MLP neurons of a small language model. Each row is named by its layer, matrix (gate and up: input weights; down: output weights) and neuron, and shows model dimensions 48-175. Each number is 500 + 40 x the weight over its row's rms, rounded and kept within 0 to 999. Numbers have three digits each. A neuron's up and down rows have the sign that makes its largest values positive.
After each neuron's rows, "fires before" lists the tokens most often just after its 100 highest values on Wikipedia text that the model never trained on.

L5.gate134:513504463439511493560507587454565512527512510578419476543469612492446507508589400459471491490473454486445447501490575551500545520495486531560569451476492528507470534520540471461487530580559545538475545495482524499512463421444474474446498533459479481446569458525512512452464408431530474503545522577476472532490432449453516495490539495519578485533422453506485468539443482559468524488555
L5.up134:528416500403487499530486522401487493571526502492475479539485558461446450469473484508541477415496533532444454532481620525494556499504430535557548490515508433515558566557521543510516483530502496500484479514497557471557501449502485515483502441495438400473598418481555569479476486472481476503479453532483459507474404479500449488514500440496544481483481500477520477540466547485426599530517
L5.down134:560503565479565538499483494452464514473528487499442429566475489492651449474520457474504504511500547491491578501491575490552480567562541544484500529483434453482457488503477483475424526517458531441549518513437514497587484487527474555494507419587464506478532472511495501502511512548520476528486552469551592440493502534544545523495516507541524516484536601440478463505491594481496507528538
fires before: "u", "g", "e", "c", "z", "at"

L7.gate272:563495524502487560517490490459576517519540549582511583483485505480485495500505465496502494585538492480553509518483608453444474446461474527521427498485475490469525516470501492442524543503529506486493547459418503513415467509563477509484519474498552520484476568556526486466505481533472467553451526480481444518489470554578581457528507498521472543478599515516520534481473473434472450431494
L7.up272:475498537504410534490528487522504538520542479489444528503479476553506553477373482545505528562519528559516531446446544496471471471481506528544458522577536520485475595544437541498516565553528584501477508457507519498467499497561471530512451429509401467510538530498488526464517553583500445526504532480523452576494465536524510456472474456529437490509512462505533459446563508471502457449424
L7.down272:449501571540525483478555525541436485529501478448507457470504518549593502495560489514628523433470495535427558500519516417446528485504533482523494494569509493474382537487492491434488499447513507500499475483522455524518531498553543494484561444504523509496472452520448507456435434430514502553524517541470517557447501499403477509497469495480525485425489483464506532446503539480532508507488
fires before: "==", " |", " ", " S", "\n"

L5.gate241:546590507454502583525460536534517495622489465502523589488441613471473549504531544524474517510505469441528533528486445543549515566467540573552479458526446511456489476575515515554446443497457416461505476515484439460459487497500509482461488515459533513421496441501481475471481540468490519506555524527582483475492556499455556514556496519478532505512496515544533491475458493542536421506542
L5.up241:526564529531489496535457477468548541488516469539433514440443497490556469498544462495547490508503542545485457498437513520527476484513494535483484492487474515466537536540440484601504485513471487484542507567584434456559447557621522522503517529470492463523481457571491519583515493524477465516456583544608498489399550520524534462547560501483517511514458460529533520443501511454440459480449
L5.down241:503386610537506533506458598459443482495514530500495453438476529527449451561443543564559478565455445463408491490465471519490507545483520480464472549426549424569527484481550503503527493441480512516481589576542547527523482490439423499576430471521500478528477473516545463510475487482480480574504487530558508473552488483439472503502498542512545512434500511514522449483527508490536525594510
fires before: "al"

L6.gate251:522525479432489504540539498540501449457477548501512401544445504466479521553514567514491493444496490502494506414539537582525521456513497532459544474538477525552502541531510514519458513473445557514437539481444496477443447547508432510510499507603491450487566512441527430500527525513502527577532472499470481427561494532524517534468436559534462506487510465500532480496501501465467629500485
L6.up251:472585498494480479469497517530527484524459532499501409567450447459495486538477539527477520491479531474459531457538492507557531500541502515532453469556454445608497508607511529513414491437507545551469566538552466539536483470505454537502496484546436468518526572532511460528534517504456502561520425469467534529493570502509419446545431518464439510477506442488532549453538529486494472508538
L6.down251:447503537572429485509575481564465422478523481471458533449421517501609442583484457506552454479477484504501459489464461426453510514468469506535577546490470437498487546548494434509504490464502502473504575548499544547519459572421454529546534590469497477570507507412489581497509518563543496551553553475507460423493542505559475445538541523525506438386483502560475528535530498464461508565525
fires before: "o", "u", "re", "ion", "i"

L7.gate435:478595492445483523533524473484459515525500489494482482471523551490444512499502527467468503447466518515552541542485576534436481540467430482504545520405514572552543500489464570458586476555500564528509500448518382514443451438482482457469543463480520460497540531494539543527389511527562452515510545482471476436534523558489539505605489489509476503574545531486571492487557517477535482555566
L7.up435:438601457471419505521571506456449513571523528432477538456472573508500479534460483423476429483478490548556453558525437403466477503531494518432479480531461511444487483541479483543495504517503591466471467525514466547449480471504521489528498497432524439525515528518523476495419522576481517557548504430509495531492544523484553443492489556536557509541483459551538524408560485532528486467470
L7.down435:447500437529496542466458462479498581503489526481577494501447469593557478568538588481522530490521498508478486536537445559465531493461449579439473490424561480450506541452471484537483550489556510535452464508495547506521505487496505514523530460504475481495545505556575506497516506523452516607501466487506423455479538464446482511442481509641566476466502457469485580460524502466518543493467
fires before: "-", "|", "|---|---"

L6.gate410:626499463434457469555461448537495518439579462505513516513491537545465566498482461534520479540504505510456508473506480491477500534495449546517508473445517521522470553477582553435544486515509546531439471542473491494431475479422479508471475568515504485482486498518591537549470539463496499552537469468549615530550502452498528426531502466563443505462479529537537472496448458438476475496555
L6.up410:463528498447505471499522518536468533467514496506539511463452517466539520594531525496476477461504533479531553555481554477435519441504507450490474543499529510549487562525522462470531491539409521418437487568477512542511494539547390440520445450505428462505592457541518481534465514539455422464530599417517523419543473535468522534523572534494514493506483511545435521431576484465438516536500
L6.down410:422521611581477536523526537479425449490528526511478470481426473481483469554452475497428477491444434531521485519534457519552485426501489461525587514583518484518514502488511448500514501537497477500529520467558466495445547465550495561462424480507441602523591492468460464452539484537520525503497528472450463535471472483462520520535459497468483519421465485563503517471567498536466557594489
fires before: "M", "P", "W", "ou", "w"

L5.gate297:538533512471414494522484545530537419501518457499449534535473501548464577472545548469512508500496489510499477562538544490519509515517494496471453518469459471557478545473513508479426576570540556470467470519397532536451503417541475465451520493490461531430518490447547512542528484532507453532509489480538498514544515591511481506460505504502480562498519480501451509481504400546481496454550
L5.up297:420528553556466563494536556514517477501539444554494501565455602559494539503573514463541470469498590495500490531480493485528518551518471497515493485448523421578484516533529461484459577498550540469474544474485525554464494534470454506535504531473510544392521471480492466551494518613510453569470500442520551542466508576587440541454521544527485510508465505538494563442461488434440561460584
L5.down297:461547512548491538505555541505501479507560498469553512474538572579523463528602472635501494439531530520563491485503531459598527521542501444507494558537529552516473509545511423500488473508532514465478532489410523512554557537579539589550436533520507473490494529552536491494494512610517514480502494478483516471483534487489553515590527529481524541455499470573487520492510527446448579494511
fires before: "z", "v", "en"

L6.gate500:533484512467463511553452521491470497436641455504503484494494511546435510520452566534447508517426510553502552517487546461522442512633525525518482521505446503490544529539500502451546542509569522508434486563449446464503454473493477453523536553470512476499626502524541612520474460502517510539531495553482494553558549513453530427581556531480441536520484481474505480514510405547437504457560
L6.up500:536584504512468468530558531445521518451505451351522443463458491542483567496470561433474521511421479591505463396473413489573462492520456506535580506509525509563528443543467520501493567532462449490467398500566469489445441431479491496499555498511515443435614503473502528429540508488515469486519487488501516525474474505462488504452529522464529510488450471498433481496467486503521475519494
L6.down500:524459499577455467445566480476499465521447472430463498489486550524529516563492445481543528479519501508505487533466468436558488500537489427550499489475536552484488578534453499482504575531455488502437498511518531554490507528417488531470491446484528546437443507402453496466519491486519502502530569354479507478553589563509448542558542493449529490505472576520583463466461489460527554475529
fires before: "p", "r", "am", "av", "S", "c"

L6.gate72:483539476502449574556498473513499462541464507534527500493533474535445467478489497504418448486517535529506434546486509557412516473444507552533453438484483420526460487524538535497545591505473473505473538448550495552509411519471478516474492504541532496449515565467573484538429452433463474532525494506527419488541550554483559527510455511519499458515437522516558513444520451466530537441520
L6.up72:493510504521462536502476564400566456462510531560496544453456448504530500486559514573469541443483569536446447467536502460430465480563489541542519498519493551472453506498491493487465448563534481497518494597561473510535500485442419438486495489482527522506496486442531575467454478508546502474541540444515439539502505471535515499480522512499452498494546441395535546508586426490419531576451
L6.down72:457518517535482474472397494491486470523548425487460506513564512548521492535521489493447477521472546532470487487444511519529494525454537555545563492489511522514523606442494506470462497458509508480476565489527513543498634466504471432536466521529528545486470559457480580484461514506517465527471510452530442549480504498499517544486509548453529550504524495552500496497455450483467554558484
fires before: "ver", "od", "al", " by", "ac", "es"

L7.gate348:522564451560461555481470530502513473499524554551478473500486556543490475527478488552482466564556469460489560457498528449517448492529433510468556478436524498473528484503494431529546522553576508469541458498451544477478441521540508489482481486449452532511422561518528495502491529490456471534418441462524529476459525484492512494533460502486463512520583445563545532567492516467442540457557
L7.up348:476503506474512441544519483475526486519492476486477477487530454524523466506558490439466551492521516533551544554562549544567520601559512511491494438544517451512518524538437481626549513506507468498524502472484510521513436454466503493459492530561464495458486464423486572459541490470536539517547493478471449418513414553551512497538515557522452536515526523570450458465473470457501476460442
L7.down348:577480434502465486527507480466519460515472452440519648512400497534471517471414426479553508525559455533490457495555498565483503500500415506526565482437507454521417509495481462437494416553517541528467530475548534520545498529505551507488500488514468487531513464540524496541447530505447430508494443475478470489488507522515483405561457531467507535505462553505581544554501441499478514541512
fires before: " |"

L5.gate61:452572496541464543521523529408529410500495465506478541487482495496491514456483425495499537496470462553595514494468527457510576517489424551438482459494419430485486511493483611505499455497443531510514517576475441539536478435494472501460524430483494493489514522570496510552444505489563511464582545482494440550496478449460508500555443484508478519480503511402448486445579536533561484549474
L5.up61:492466486465527483548534525505431527558442529494539414480453523398472501527506533503516505508498472515460463423523484438466514468492459491480504495453558459506492480451565548549526553484467460509471504516578527478501519505442446491483549473499574550509490446481454507506474477558527549533583528542557477433503508398565498530508439452516515511510502543476468452526525492493514548485499
L5.down61:496465563506548503403546485506445481540479468464415486513489558480582423519565432475489507489429504571560498466440454462482507444469543498534505473502532381495545465541521479557542494391453502521503602510537470512496425453505488435502459436510468521493480499435475470485493454460562567484505523478567433485491492507474488537580439516526559491530469479483433486458464538524493514484484
fires before: "-", "e"

L7.gate359:487504450528481440498482498550510379473571509514501566551483521478460483517511520553525479518450468467494449487570575607458441485449502547479493496491452512482534506503542515510574467577469577521497551480508498533433497513453506483508456485525460484495468473539561508511488472544516486475443499485538473561480526553462436513530517463521461477547514458427464499584479447585486511541538
L7.up359:527511498497564464500452467507490479526558459446493484558514483504505444509457533501499490486488447463505451555444546574471494479498468520455510503527511492584584534418552600516588460534454517529506475545556489504440577558453467528532502440508540456439498450558487525417527515565527499467563516465549538571479501544459434463479459478486502499503466450479437423452484465562554501564469
L7.down359:553490498545517464494449449446480517521494423533461489544456546516451407497461483502468420458503510485487615532421517455493473507488470537521490448504423490582530531471515492530488454489459501502540548503477493496500514508521532517496467444513469441463423482577480532388510546508533590540511469485468566541507489452547508466493478485436538512452454516443492489482492564535452475440504
fires before: "ar", "al", "ir", "i", "ad", "in"

L7.gate230:428569470501470508523500538513514488505482544538443477518426477495492471539521488496522500469502411555440391441528443487498530446503514500523490472515486502518473482507541502463470495527520569498494457516436482511440520458539510472506515502515559470492490518586534457490480437554523476457626466471486539533493482494404559489448538522488410501471469475467455527493508506544500566472455
L7.up230:476455554552507508451506499440481508442524518509493492452516505446493509528542535494495504519498446527546490551506483460589497520460575421526537481576576444427461492477526511503479487509516436529544454466459557530528486424454411551478530502563477523437524492458507493560435513626548540452500575536567508454523508496505468461509532455475473489442538432488455492492482458500477428471485
L7.down230:500513488439484529577551488438426468580463540513461538482439498448463481510477485531574463538457529449567527482543511468506562481533520515508556538505499443509434592502539486504508528530437509551491473478472584497537502525510537545510467488443467516458475486411502437491499555537507443557467523490528399457506509515586541404500507453432504540557450496522554555548507531481475502462556
fires before: "k", "ter", "w", "v", "ro"

L5.gate454:552483511456516507547494521535536435512529464472421507407426564541458589479583511528455412491411500494474473521491526506432531509521525479546413462465469507510432506457526540433447503552459493552462476513455468490498437481502491450486533543473506549523518526476441512557515505518501499431520536489525457621511528512523473555466513473466507480504493475541588530499523449488472542526530
L5.up454:458429546492525522532493567525533469506498451481496506424408492521542502551527498536517452477447540592467436475525486442434514466565528452468515507542514480506428447568453507471421531503440473448496515515507564492537543473524481489504484497502495575468518489467408495558535541517461480415504531445473455559504487569475424544465573479463542487414420476543525517500511500497472521513461
L5.down454:498402601501438530480515531493543502514494458478524452498375523534566521513544510513530500524500535480543437443504433516452475490495549478548539514494555463521512460527534471438482521509512473441504476491520396518530525531490506619575473528429471498502511516442476525482493479515507458614550522498484533513490544573508525499505493524435457493410489437560526516513536553462494481579469
fires before: "el", "ell", "2", "or", "ul"

L7.gate507:515484489471447540570456433444509477410494413579460519494550564525440540519534449466496486488528525554526551505487503614492500531532494588509478484513475493493516498407513516451532477560476464518493472519493452522499373432528469436460538512491541561508435502554523475520510514489469412530463419510551530465538481466556502522560522517520521561594485525487491511542475547506518506505492
L7.up507:492531566570459535490489484471394524485570432433556546491523590474523476559470555495565549512526546515589501545551507490582503508538526538509482488539493446486540479410453532525514441505507477525427485520548507497536517385502487414461466566466416502532441520530544493512489487488481474479568437562460522551559505497542487471542443480550478508521479527417491525504446475508488545475504
L7.down507:629490506435458573483426453541435529539518446447541571510525486562548483476555500512484517488544528487474486495542480458588525590609519480543483431562543457518499508510503515499460561515511497440478495511511464559535534471519473481481494457464451520526478558545508521481502426425514526489540408536525584465538495453450489442543502451490495462435457469500514545451484510519528486531499
fires before: " ", " C", " a", " by", "s", " an"

L5.gate220:532458530588490545482491461466510579554437412518487537585474440498482505533466521507548485428502485529511490503473473514530562565482545492521491514457427478516470494462570477403517547526464536490470449452490470475488459547548487542434630484528506469558504521456460528505507556555554555550492512528506546464485475395481502524542470496512459540551499456470481524478466490522539428523496
L5.up220:511526465522506525494466508514494557538466554499483516556543518441474495497473472496519526475549477486521424522458520507462582525395430465578475502498595509499470447540548510440481569526494537450532449464498565519474473541486551541477576480507528489470439461515507448487458511538561519499494498470534524467430481485514494550509484477528493543506516412589473438480480507469441460547509
L5.down220:460433497511491477494527461532476428563576505513517488478533514520636478525550494515544589526443516506495470507535450502483572494565485474438579479523496457573434491503535471520534420468513504504480575512521472514513495511524437414465448512457418495535497527525502463504557486511474508515516461518515530542516534512480481477513553604539520501468523593470543437465488570463479563429474
fires before: " ", "ad", "s", "d", "end"

L6.gate430:502529523581473442519527453545433493560524515467450446438518552471500575499547448468497498579526515531550519460519527525514509465505538486477513512493537401505509478446499552521431455527451618517440485415466512576553522464483556494504568552515471462544448506484448540476508530489491427582440527524519418484504452457453520428542472538520455514529519470525451468506497488489497560485473
L6.up430:563521465501446481493512515483493471477510552592492493510485471507477585442539494581472490555495542517483507581448424510465488538516471480543421507444499486521451444511479461542577493550537474557502542516459499584499555490485515466548571586551593506453530478511574487528561570507560502541521532480523486499544515458528523495550549518471443489499519525452478526478489367467399464447447
L6.down430:509477556539558428544577437482498478486492521490505479521541520458451506514551501489465524562581499533475453452518510590504636504466554421518548540506595447520500559482477472522530515521499427491439464428514602495429576524536520506472505514447518483494455436499505518487560554502443464535494488476557427472483457487473523499456523470487493501505463515535454466488532520480508509506492
fires before: "1", " |", "2", "3", "%", "0"

L6.gate398:570580493525485497507444531600478517495550544485492450528506476477478528489471444523526472563479507505576500531468501560430525513478395498569550575548591483512497524486559521445514492542454517532480450502499527482506488513513462511507510475567502464557422468499552463503569544464530468553548512461489425525506534464518444490558502545491464525494480464485445510462467464470484502461458
L6.up398:550502518492488459512436517486507532541453528456472477451463492525488548456408421535496481534449522492556391511437483471448524577469520444555476489444497531472462398578502573369496444474505544545481496477513505509544487528503503492516555524522528494596492474535511484555512541479613465498538486518536509527371516438508552520644513463430505475502485454514492535526485459498518498501500
L6.down398:541514500530561475416560517468437502485549579468452500510483492478585509480539470513499524527563464460488539518511480463551525446519553505513461496469574511542484457467492451556485468545492480587535463470487635519461477541529468527484447480500501500472510497484548506449499525508501531533445516564561495456480519525453525513482506453499572521472546501492492417527495455529533572509506
fires before: "es", "1", "0", "2", "ist"

L5.gate180:466497505409499516495465490521506472455476462494506470442421541563477527512518486510489429550512481505462504446579536538524463539502494479512493389480574428535510472503538527472472439532472490550467498591437471518435464577536484440455506553554487463497523519479523550517500548488480448485511463576531421481577574495488441517488418480483519406528511534525532526527568469536537514479512
L5.up180:491511565527458551483540462558460465476503505533512542530444502493549533500520540515487460510504509455485540480497465550531491525516483457548443439486538497528499389445509496492475482431463459456474538518483543518480531557564500403513445447521537459531519530483474428555537515481530489477465429496492511493560516545445520543528402465454434484492527536529532517530573535478462484462456
L5.down180:530537370576557547540504453540460504513500478494467489540383510491542482502467487494511500521539531502526502482449442524533516518437419472499492503499473538547485461499538469592520578497501497458535472436530420514553508457478501567481559499466492456487526561515494577549541501470513480473471442501456529494481449453550493498485504498484557529461465565513521575537445476496488507521494
fires before: "or", "n", " "

L5.gate232:518527474502464488496500544572484477485564453510492461536479512432521502524478474527479515569466512446460533528479483477503463512469533446446541486530471472515531597486505476457429486485451459451582496492427468449466456509453470527454526456539529484522460421428559490505587519446460544479543494540477447402513478510541476473461502497518494484550546479545527478533515426566508516515439
L5.up232:463487499520513456466552529595513519473516561459526597522535417560514515482569530516502439518489503466522518511508609490472536582534557485449580506443478465532499526468486519547501491506492468510460523451512530516500454483554557539503546432500441571516500453473480542509455502456505462551519473490491544494435529498513377468490477496557469513490510448597496475516480535466525561421462
L5.down232:533474523439486463567478503505528537507537462534488543565511453385440474536521508502514570478507519489593453492487448454466506446498490520541453555554518527539431511573540476466455486448500518501485551504488465536506467515382515548454524533485543422494377511525450489479486497478488454494474469468500508451544485497545462510555440454436500588501496487535583480528550488477506516484564
fires before: "i"

L6.gate91:571490528478519454493526467521481488491507480470491500532536612556495461519584513526494459474508458460541470488517608488514471528557550553431446423491490575457541482538450468487432522491514477552484465508532472530395463522529554519484435539474495491552540480512503515467533510503522545504461555528476416468586492553454538474479428477552547475528500504497529494511568497455483451431545
L6.up91:520487485487514425518514563482507544500545463595543547487500557497469434544579466518471514531525470554517493516562559483579461504537595522488492427504491528408507527572393469560477512454527486534503435470501477493387495509510465502535432559519563501506530516520452507487525480529495548465514540527492466520527542519465520427522487505440538545538522551528516505443499584470392534511498
L6.down91:518497551487601498528510483445503613513531456453536512538594544431590498534475449486527514448507367497527543480530514422531467515483548512474525501491478566522507475488491451421475558484505447420478464518518487496542479452477558475482513493519521536538527468515499502450515549518514477524459518491415461457518467498496517487504466478532549544427500575501500539452490509481509562440521
fires before: "y", "v", "ct", "t", " of", "as"

L6.gate399:518540481507525469504516503547561471477537557469458526525502549442498487493466498495528536473526474528504516420528514506435506567441433574477564472484563472484472568438615491505426502498472525477485549542492501494449456441511512547530448573441451507518441531494565442542485459412450513473574600503506467473537497455464454458521504524568548498418462450498435477466509449447515474502508
L6.up399:494547494413533522523518493589490479494506494453561479447534471550492486447529530565462458530518531459479464483488468516490459510485501550498504518466505501517452473497519483469481457533464494520545477524488461445573442463499449485535497545484522493569526476528463444491476504395413461487531523509464540509654488455500479468484522585532453487516501554556570478477486482465494507494495
L6.down399:485472404491545477568502558484490498519532506499442540461484512510493419591477399582618514531518518479464495480500487464500483487536446441492537484499524504511553441549517450464454443561484451531515524539507478529475549470509515574523464497536474526495492452534503533451530500521494441514521508561492458545551498479514487461508518493495559503430423463543539448470565581508576557462531
fires before: "ou", "0", "00", "M", "5"

L6.gate350:511485458491435535523539506459540446460532496506509452435498529513471485499527430535513484541510433479461502495480563499494507438499466525519499535378580459412483504516527570528488400515522467511535484487428548521448481419439505470452474520500477482463479450530562464528471495499509570508571525517560496461529531506518482468505478468471513519555546512486540535427480412539432456519465
L6.up350:540477475538513451520564470440508499523541496437523401520491514533470513516565456510511472520481442512486497514480523486548483434518515538502477497452542467459528474499487490471520483538530519475483412479492501465424396422507518528511482487532475396444415505538495441444482531487458491547535522421527476515474483488565528480528528502547516501516516456450442535394562531471444538546439
L6.down350:390531508562565496468494504499454474521550482463530447468456546508593526467509505495488456562516448532490512439498516394538455466524549482345508557451538532514529567482491457511542481476485454450434496479499516482434481504499544533477452514520491467502471416558506511465490567483391431599456515481439525500510449508464475497484512483481498555569467464504492547480510497493505464471438
fires before: "al", "ated", "ation", "at"

L6.gate290:465477539498453478529538498458495482460530503515414443474569513560470566479495479560395463523446438602524524462531456564505491513518453467473466436475558523565464497490521507502527517534458580511463498496491483514452541453461503394395467511543513512470515494419535486618439501504456434457462459534491485471512497412447508463497452466541552491507460486537456454496478466569480512468482
L6.up290:488488527522488520476537545442525562466471542472428483471469515497502555580494543499463455505479474549503465466537422527482503482605476508582394476440467505578464469482510485465518534487447584515443495547505506513557546474490499511435449477600538486526556474455478548576484494485461469436500446464521531512468535419522529517495525484543497497517497480472463492456557504549420505516531
L6.down290:482420571568473492469495544428485503527552520507493551550562506466659516547506505481486480432442516494587472479544484504522493462506450508556482513451452473563498474572484505527449579507458567434556429529504595562557479531447535504498475494470523521438512496468463586464485491518456479503419450474521539521536529517500494486547538570517523504452425453541486536481523462541497461496515
fires before: "t", "ut", "ver", "p", "pp", "c"

L5.gate206:564555419474532484523528473501543489561509497504553439495499528534452487472575430543519411489480452503507583494564554506512556423445501546524529494498523487462549493530468538486491521521494566482519488497490492513459445507490504504425510555558534499479498494548484429520429480494526476494474470471484524522523496521510515527499394492545541507583511501553500461437485451543501536464520
L5.up206:546504478494553461394516432524527492506567509405540523487525565428431417447446461497548541549527555482502412464563511484533504551489518472552447472526476496457516485507553466453522549506524536468512455510539541493512505477526469511511445541523504442523476584413459435483486538521422499503492513498518506503506500514515484493534400463528521489567554494534539495501492477518564564535555
L5.down206:493519462483496440551492484541563505468531513468484588540577569505542421471479550493508507457520464468499510477474497498457458539467537493450459503555432474522490443513528487491581475523474508459530412448508500509444506513446539460550470453522450478564537532511517462518533569497512478525504500521508498473478421548528456514507409514589554519516490529548465521584526468429541536405518
fires before: "ct", "ar", "d", "ge", "v", "as"

L7.gate407:528549511523484524534571530503489503539565526480445471463483527459439516552489498414435453512527533444503478470503527549506479423455454537511483485483488489445581489495514558499459585565512468497558509508481466490384473550432455468487599531501520485462514519467552482462506486426593519521477492457546557455508528516501488449571563525520468491518466541470452534533410441542524486518512
L7.up407:553446504558489600535424520452509576500513471472529536609524542551482515435424525524516499436488492520494545489520503481525455469490504493500486548482504517543481410436456468458505515456500517520528534495466529527479550430506479525505506486519483491392501525560501445392549525495471490509484446504471477438464469479499574497529541602509489466477492461525511544490524529424497500499499
L7.down407:446485426534506557557526464472536498507545474478492530530483560499463455536477483488429484481545453492478573518462451484379435490455531506568563457533482492514515538487517517451572480543457525408525490507481474488472625498506520550520415522488498453542532483460446533568520459519480512500499530512409517497481400464519533504486536487446520440582504447529526451508558505470542456454552
fires before: " |", "ar"

L7.gate185:580519471462502476502470504543482492478443521595464520534490637442399546553560487536527505509471576529479487505563510524503512446526483519491448559481476503445523567512520477459490527513520567515476409461483459460506466466418543472482448527489458489546500493563550454492472477519497492504445466542494516455514542428485564503514506551536509526577426516509531514522461500445477521481551
L7.up185:503514477489537436506562506408513527442543433565499503524499498521512560507526500550512455470520504517485552449500459493551541458541540490535556521536562553444517561504427407505499540482462580524548482499526481452504533507548446524504510549531545484535511553568418453534499483506524466524538539479550526498535462507485453499476443482563476516507476467525490559463524486486444524431565
L7.down185:527509515483516524486484537558542555574510467510543508506460547511473538491507495506538436525613485524522508502572528503470440513526529511524480442442510508497502507552469534501503548481506476537501428459517528515508484510477526478485505473419571491495468516574466506457485476576457466466489512498548509512510492530478456526504500456527490531557571444492467478387401568488534523468516
fires before: "ing", "i", ".", "as", "f", "ct"

L7.gate83:443544511547521459557480518481499467479479456576523540507520473486493501559560495596465506511512527554500547533514461546455478535477584547504513476556453477522542523467513530445488540503484493476455534521547556464488526547538529484419532526466495440489541540478503580506464524502517472507486519505517484464534479456542549445460450509488472445551553471519467436527570480473489492452539
L7.up83:498511508544496506448519521511578536470471519471525453494461549590492553530525493523448485536484461539394492520509448522510514416486550495518521471502513612509497460488568515443538480526433495571536453460467524539426513515478530441571532494503508509488577498490426488413503487515584530538473396434466502472477562532476479570466508435444439449455473414545539440456543477518513510518501
L7.down83:497530458542490475488500533522541488476569549490501549549575510554396513508560484534401524565435504619526477528446533558505508585464518569550492475539501525522545512535560466484436552456384452508531536485507479500489483536598520507549484538475499532460490456511502554471492506507496476566494466459568542468410521463561488504481514520475478456505458445490555470494546549414518603514455
fires before: "as", "ver", "v", "le", "ar"

L5.gate502:489532472490468541515483519492427470496546469502499512480434513505429482534522464498487520496468533509516452520514524549503521484506472507521480505442463459467547478499478443496503497526447531652482483504484426529523453450420505491459542502529429512565514429479567522479493527516538506578570465522483516495456564451463474418507395532523419466552502489515462419492545487521586536543481
L5.up502:543499544554489480521607525563460496516509600485474469549509407382489525546430410459523472571489518474536516505468563508436475527477473498503578487510473436510506532454468518485578495462446548502545527479488494490482508475460465518454522460502511486474476519508505509520478495478512571550496543548456555513473506485440500480544454451505467517526510573504508497525483508534521516499455
L5.down502:435513492524433475437619528450433510511497544472477508488511401458531534484508466470474531469524503518547502498502586456425539551482469511457597509460555509506495505487436527540569535501496474493524476558572512535490504447470483475526549508473459472502470481506460448490513571528626480535535487514529470494522469495502417529492476497521534497520463518459515535516494515553550433523459
fires before: "-"

L5.gate423:473575527491463455561538543478436508461493504444502535484528477470478520530577462518470435475525393535558504484510549464486506475553483471500545483467470484510600485485458530446447497470532480511486497461472442517434443473440508469445541490504470513538558478571496483467453563500559585522510516565483439508463460409458516515529406479595504552467554546514443445483535444497531506476495
L5.up423:445504565560525550503501554525473501519509619496476547376468422540497481544520437456506552527491505516548491493530556484511536481516530442477537520490467539443527471515480533529493474469466455543508514418557471619456506456530486452438513387537521584513459473497470517505487470506529514500487529545463508487434498475512437452552410429522432452480533574435539457544519486497545554503499
L5.down423:461494452554453550415489501474499502501517529444509526577506498500617511483426504518530567506530531552521476477511587402431473453484506580507575503419534479523569528476514516595546525521488471485457505516593496522543569523483496428511523451468423530535460483423487509526532523530500442587537521514555498543490496492481434505555486480497489518532449465452485460521454536514537450534501
fires before: "-", " |", "n"

L7.gate79:473484498356411405510450511523474464551467483544433496507472420505518463460483464514466427501450455430538482500465495565456482506473452557489493450482501441490437515499502530526495606505420581561460541491458492488544481525508487559543455484500502489486511475425480511494542460558502465582555490513470502497474471493464495541547505468601522544537480429557506472490509506498468585536505
L7.up79:477539513454431475460465527567523429511512623483486454479500510473503522508527489462508402482503415445540506484491473506478543563494502524518464504507409498430487488528520523516409501444439546544484523468449441471492490578487510515444448525570484482526449486500512499470497472462554508521470446504518504502429476493511560510523574477498488472441445443460573523561530528499514605463551
L7.down79:471456510491475449523484509511478445438538415453559514519503509478599496492476469586543489472536508529560490543506487454515533513527540462517511484527427494512534510512441518537511529509446422465571476532498624548461504545442504513581462451460466557512435465484476518587541481538574474491567535534507532421524542475533470462552495522483549556427498534518439478525500501530564472574505
fires before: "s", "ld", "o"

L5.gate488:468546502502506481540545516601466400469458467447530538541469528563427553471489524554496498516485493450563525521458475525433501467516527470514540515539465477490505553604532445473596511499444530408520447497480510504507442496467526449459518463514492508489448498461441536519519440420523581514530499573431500507502487450480419540533501489510486518503470422583498525483489534449526456490520
L5.up488:484531530436487475490486508567527482510444453486510482515487417489511581462443541535495516550513513530480497551412536456531480563517478538498480478454494495491469478518443443474497519503555478422526481505454502539539519467493496508508551487527401465551442474427511525500514525476454597524515473397487522465411500454521481527506431486510466533522518493528498488543525575511559532478466
L5.down488:533492463537426522483562474469490565518507530525527509497350510547568536517508472544474464514537513463524503549510532469530526419482478460551475520474495502547518500493541482466442452551462577536457498507468443488535541462471453520574464494421486557516468460379447512492533548469577455500497417470461533470482502532505451473411453476452526519428497469443540543490436495531502564497532
fires before: "i", "s", "is"